Weights of a small transformer language model: 9 layers, RMSNorm before each block.
MLP neurons of a small language model. Each row is named by its layer, matrix (gate and up: input weights; down: output weights) and neuron, and shows model dimensions 0-223. Each number is 128 + 24 x the weight over its row's rms, rounded and kept within 0 to 255. Numbers have three digits each. A neuron's up and down rows have the sign that makes its largest values positive.
After each neuron's rows, "fires after" lists the tokens most often just before its 100 highest values on Wikipedia text that the model never trained on; "fires before" lists the tokens most often just after its 100 highest values on Wikipedia text that the model never trained on. A number after a token or word is its count.

L2.gate335:120106136128130122114113102117131111106174120096106166149109102056090161122151125105131163146114132115129106153130176111102104118146108134136121120096149117132094141096154151138167115098123146164120092154152116137120179161155139092086103133097144164157142156181103100132130152108157123125100130117128133098101100102129121121108120094106102146134135174131154161088158170122109187088164156120159150097169144106138122164130124131111110131167129120118144126125137140125093129147183147110121140127135146090123122114103124105112121097115140107140115187122108138067138103084136148123136107163117117141121116125128163092127126114175135145097112086117136129162121103158092124169164
L2.up335:121143138112122117162150123133124151090131120135092117154118124085111096107151105127102134112145105105138111131111156119119116132128104126165135084095165119144085145106129132129138125120141162164142099134125135100114151127138133130137152091100128136126125149148100131158134137087126128097097102150121117092100105097131143107135105109133146125133112147090149160108131157141117166071152125142149106114141192099131137179088120099144133106131148097083099164131132124168075119172116127124115160130094169113096180093100127107141112114149094097087119121122172138089174108077165104105152165124133112150152128134134147153116104120154134137098153116107168150089102107126053140122177
L2.down335:132135152099143102130149166088125116119110116128106090118126123149121103099150120110131136089112106144155122113130100101120142086118148081130171105154125130103106141083103126161102101134143145140146147128113101103151115134122138165161136110107107137170124141142118140170116138099127080129139152158134170113146090149120116123141115147135187116156152138134109118158134145109090138113108086135099116113106135137116125116107115090185149113112095070161105139124128098143132121117101160153124162140084154168085109152080122139126125135136104088094119118110194125173124148115146082117135182097113142141125120103154087151170104154100118115132173140108110165125111083088120176127130
fires after: " J" 23, " H" 8, " V" 8, " C" 8, " c" 7, " P" 6
fires before: "an" 27, "g" 10, "t" 7, "er" 7, "el" 5, "p" 5

L2.gate104:104118157140164124182117101117113117137135105129085144100134132124116137109123111142130109094148094122131116117150109127073107156142121128171127148081110124133103142133149143117113127091101158118108167124153128060131133135142084136112110109118123111099109122175144121129131134134112096125121154128158168149109101138169112171096139091095107171097167124173117131159123153097136154197112122125126091124142136144091151123151109122140140144134148096150179070151131143135116149161124152143116191153163105109131149139136119094136111152073108108116111106126132157149141122121111101133119151106165118135070156106107117117125173111142129124123140104103107119177169124126107068158140
L2.up104:175154149128132147098102115135084078125085127136092115161108158134121165144118133153136113145130148127149094157165133120136147170123096130149129133098134088138101128094160111116122127173130154078107139173127167129115148125150128097093150120131110137160132121097145146173091148101150135146112130135194128094092141109163143127072123095147145156180139142150121124179142149099112131165129111088119131137165179122140131136138126126136141165147115151157155119118140113119131161106106126121123119142156165174146138181152123121119138129136168093116134160119156103121143107113140159088101138114141150143111143121088106141130188153120120083145122148163105105138172132120095131162162
L2.down104:137146114153089110112124143139126109110142148162105106135124144114135093094104110134065158133127177139131135134113111138137142099133105087064109105142130138152162110151078152146133113129119084162126117096143129111121097138109129157154196129109104112148124088126119094139099147064166163117132130131094104133130132172132121098139118156126132145110119120086122102105149075133083163113160089147102130138111079114118094081127109114175134101128094118113116129126131116125200089114113102106143140101118097129139164091129146159136159092152155124150117138139149082145101130125135120130136120116093103111156149122129148121141129145100110136166117158113143133102084139082161121111108
fires after: " In" 20, " in" 14, "and" 13, " per" 9, " K" 8, " acc" 6
fires before: "ational" 22, "ate" 13, "ed" 7, "ation" 6, "ory" 4, "w" 4

L3.gate51:121156145126109121115134145137168099125105114147127146096115120137117158105124098122135135179129133180167122144110130123102162111124171145113137076126138125120171121125130155141128126083133135149099108158156115115111118158097100140118093103147131124159155128102154112104150132160129155169089121111077144147120121157137167107128077120148111130087088150152138139145103082138174095132140185170123077136119124133100119146143159106145127142108163117139106113104040113146129123167146162130134103121139120200099097116140140128147117092104126152155104131132127125094128165155111124132120095111145117141104167185126171106132154145121140138160135120154119131097138089086142122145143
L3.up51:131132139123170137122160084147120096127148110151125166113135159153097135152140091128103171152148120165157127148126138142107123073123141134108110092148125113106167139147073147150102102100085174150111097136103119078140140120066133128164116103151122121164129135119143095131168097167132143118063138131085147131144125132126133127150133121160077088101082156157119092157111131138148103129144143137137087139100086103126165129123137188151114143138170154137112142115083144148145128145120126116129098154126159176084118103118126117134141130109148147088118161102143112151127140117116123132135119127160104126148116128109122141125144116081124179123091152156091131097171129142118145120167
L3.down51:132106141133145104119113165102095090103173099131124125124118090066130119122124110146128132102152085076138109147093145143120157171118131108117177131082133130133096131147079160104122108126154083126164141136097109091168170114122100096149146165115135106129108143103078141118130140144136111090104099126102095143127124117122130135139167117129129099118125138086130132118119137110104158168101120149112150140113119084139163131080115105078148139119134177087120128142159125091140145110133105162114114135108141161137098156113136115099130107170120160108149121114091132125107103115189113139130141160168148132140125111126119170126107094084107113072148158114079108146095117111137153118155
fires after: " f" 24, " F" 15, " N" 11, " D" 7, " O" 6, "ov" 5
fires before: "ing" 16, "ed" 13, "at" 8, "s" 7, "a" 6

L2.gate277:136105190138128132137142126124133140134113139088123120063106123115132108096183147169161130102148089152129191093135133142129099117113138095112092104152152131106150107112148105114134120104134118079120120115124165175104136107135079131146137171138088153129143141099137116122180105124130156173130107128098163134097115154129151163147167171101132110131131097118132157141147131147102159125163145134117104151116130097126103103137165134116152079103106173143143080153108139139110181179126149121117139153101132145121134093058108138126097123140155142078135121133120143144148155105125120124150152139138108120151159120118133106149121147073129119107156117094147092120129116093161135154117
L2.up277:139142097110129146099142084110132118167119090119113126132174110070145163087122122088131129088097104124165127148142097093140109154167144155116176123114138116132071127122137167112089093142113129117132082128108148121081133159096137129137095125143154174109129111146158169187109126120099138116130153108123133100126091115110149139112102129117136123184103125137111125158156130128152127149147124102153116114181144169134147157158124140140136149118148129140129104115096120141152136141122140140089095130126130077086098104107180065132134165127091147148144150138115133132119103133149137136121116125158144145106132145127110135086111113182111132084108110115131174151185158157095119128123
L2.down277:190117136093119146132126187134117138150111137108131170126088116167112109157123157144140149114126131133108116110125152137171154113117122086109106118087152085099153148121136135124165149093160134146143152134140120157097144129141121176130160088111130156215123127131129151131142156121148108126110112117107108175123113098114146105116097119148162077147122129117117116142130141110103133172120142125136122095127101100137143109116146122119143080121108122135090122142105151135125108164108123143105134124105093137157114144079168135115147141107118126068111072093153139135098118105140139095141137075112100098146140085164119124155152146071110162140156125117144175091110113083140114163115
fires after: " J" 23, " C" 16, " c" 10, " H" 8, " m" 6
fires before: "an" 27, "it" 13, "t" 10, "p" 7, "s" 6, "o" 5

L3.gate105:165113158103117106118126124140154119098126114118092155130131182138160123170142198154124141114089128144165120114107139149151133127132099113129114129132111121116153124095183120133141104160118129137089134117173146131144132131124134169130088131100146113099174128164126137136079133155158155154137116139093086149125151119153142125135139108140117146122175128104119116127128153112137141184107153116114148110175158126185066127107094089113104158135167124156140123170096132101102120123144125150113115146067141127132112117157090198156126130157121115126098156137152107131185109096166145095138125140094089121118140140083101098140144157115123146119133127108097115152139117133111135133180
L3.up105:140118135151117140155168108115153123106133169147129164104145158117116097118102094090150180098107128147110116141107154141121160103132114116123151086137153120105138103144182108136077175166161122114104073138105130111100171166081127114097114148136106148142158154152127141128110102153167082123145102078090114128165111118155103143116114096162101106114111124125137135125150101117106129171107143120143116114101114130131143091141158083121116135092104130125102149124121123124109166103087169099134105125161153127134116105100132143104130135160141136129114097164142109103167094138128134098118113109086138086164100189150120130095126117128116099150165080182122104133143132130133119113150
L3.down105:136133150105110123108085151136136162083158081149142074094131106157137128161150191157133108146105137134126138120135143135104112133136161164140136081121112132133150137114128164168116101123143116105131092120129111136121139108111149161120103095122099071118192090177131148121112120169076163155126148094130138157116128129142129133141144088091135144103140101130151102177097107111136120114149135121138184117105127126154120149132096160123130127141115155118135173152121143145176080122137121138121115106081113104164131145173126114125165133102095132135164133140113134142134166077128162104160111119110128099109210087118111107149141157139114132144085121147116131146114147150127132145129
fires after: " ex" 39, "et" 11, "x" 9, "op" 6
fires before: "in" 11, "ed" 10, "ib" 9, "ut" 8, "on" 6, "an" 6

L2.gate375:109143208116130133185147140126097123130118125160143107158154159080098078125149103142121114116093136098151134110122089140126121106116073096132110154151136108150176104141139162110099152131132095123173126104134170096092141121105120111139112116131148143124171085142157108134154144110137107164113102134128147107143113135170141177138151119118127152150126152157121111112064127120148123129145171116110169118094171162125115161144138120126091096120138104133083124133135125172144156107137135130135108128098117144144140139147105159154149148121140119063167114108153146120090108140115090146117071127129132132129116117132153102155086155109123057117112114132135145127133143123164125166136
L2.up375:110131146127090142131115131119072155147143147133109148107071137097143103129126149106128115145167165165115115118156109146112131130088161118061120107099146158118155126146150161139128130126121166101095166128164118133076095063133125144136157119120117155096120120126125098110090111144118167160131093097142159146120123141149163156126131159142132167108114130179123161120146134123141107088127108141124084154130128120096140126097136122124094130121107132152155112121094140165141156165131162116116096119085122129090153160086129131120111089146106151168115130135107130128138088150132130163108067129115131078078142146097156140131126105109114133138107127105125158133095150158079083166139
L2.down375:101140082189106172161109086115083147140123129125093100152101081149067118180101157148148136124149112145129101143116130142142150151129106096131090125145155197080151127154109120142122096146147130133151126110102136109105100113152124144106189115111135149152094084104141110101093133133093109152130110158115190105105141159119144108149130129109112136109176153181103146112120106125092117144114104127143102138175118130152132113109114125128151127145118090114159105129129123143143131156145120100130135086111172121108130103124110119167092127121146160154167158123117114130124090124128134132089124163122108092117119122116142163104117122132095130111142117074112143099130161109109085144123
fires after: " in" 33, " In" 23, "form" 7, "s" 7, "c" 4
fires before: "ational" 26, "ation" 10, "i" 7, "ed" 5, "al" 4

L3.gate78:108144083138151122098173086122095123143138151104143143128100163165112156114139133135127109169115144097113161138070124142110125181145133150151138126111121138152119147179169143127112136148130094097151085084106125160119127101131091115144122182117124094120109158154130124170136151142150130151144156135102161151133124121099111119197136153125156130153129126126155139136169120139115134113140095107144117090115125079146119120120101138117099115121110174162106146137146148102100139152131114157131157131115107131112145105108126146089175115088102134144128148158120114137102185149133119142101156174113067128130064089156141132101133135120162118167147107163137126120132142141152100158181
L3.up78:158132132122166144124120106144158100143163092165129130185124125098182137180150086134108185139099126146064157139119082130144139140117104140133127110087117129104134139165147115101142148142103122079084086136133159140107103118086088135082149173145127120128146125129132123154118135099149112152157152087121159130119167106152133166113111125118136134114150137100100093147111120129101172145167082118110137148120122089129143153142127138122131133086135155119088114165116093108139145124118126115064151116110114117170130113120110125115109122143162109113115141111122109127139120101128143104178150162140095112095128116143123108109083147123129125108084079160145114153076149121148116099118
L3.down78:117124172120124118111117088134112118106107140169125135146114132154108093121144107167130127089144141115140130109070132183090121128114145138132137128146148124093149080192121127105129124120124172168129137148177129106133132116165125113128117083115143138171129130080136102125143103139081097152153128120098157121139114142104110132188091126134114141115096101124094147143163102108134160130193149120134124141137143114101119145094078103119158146159146134109125120162129111145157143125164079101132108126124066134130141118103147119128097153118112075097170112152125142156116128151176169099090128127122133116183116097120112122155156157135142120100135122139137147155130172120159098172110
fires after: "un" 17, " part" 10, " rem" 9, " pr" 9, "iss" 8, "ur" 7
fires before: "ip" 20, "ri" 7, "ed" 7, "ut" 6, "ice" 5, "er" 5

L3.gate84:130131113152086142136144124152134169146108146168124107120163132115109158182107148089128144149124155149138112129107138129090149156103182149134174143137154166118120114138097113085153132152084124095126133140173143131100077150131120171126147157103134169101138121141121138104100088134128159149149071115134108140123112112166115093092140107108100166171148141166130127087112154126097127095109091139169097116129144123100148150164131122123126113078117127140112117148077161120168089108145110134171126099107137136150125143124169140110158133110107156104125120133076098113101161107120119165114138131134161105124176152149148159115120149151121124164178144143125101139135096140148102103123
L3.up84:085133159138102109161123122166103120123133126126140136092181116094149124153115118116127140105111135151112082106122127135090124160087143132152139155137164180162122105139086132123119139160103095127100129179178128079114124131100125160151121144110146153105108143119150139110105113127115149188107093156112142132136130157164120122085121092107111113145152129161143061093108151116110131128155140133164135139126120174127130176164142152144141117099125121127093110111080159134157121093147112128165150129132152137128126118131115130139176126135127121101123115126108131117159179093165124160131130105122139065127153172184143151130100122133123155170154123118118094097160106131145079093144
L3.down84:129141099115132075181159131134099090150157121118158132107154139165152110124106105124141129144069138158132111126132108079140124152124177130111129136094154138123114112103129159129100123096141084157150106120123127128133158145152087142111109120082091109121079135116137153111129156134117126124118095131109095093105184116157153122156139094131189136115117149140109193118112121123123131105136124150139139133137070122126098096104124137123128144135106174135143148095131133100141186165131116142139112179115142149138086111151155136142118100104161146124079115127115168122095164118136088154180106174127102129126125102113095131139133096120148100130128149084103129111136129095133129150190
fires after: " att" 18, " in" 13, " West" 9, " re" 8, " F" 7
fires before: "ed" 16, "ation" 13, "at" 9, "ion" 8, "s" 6, "al" 4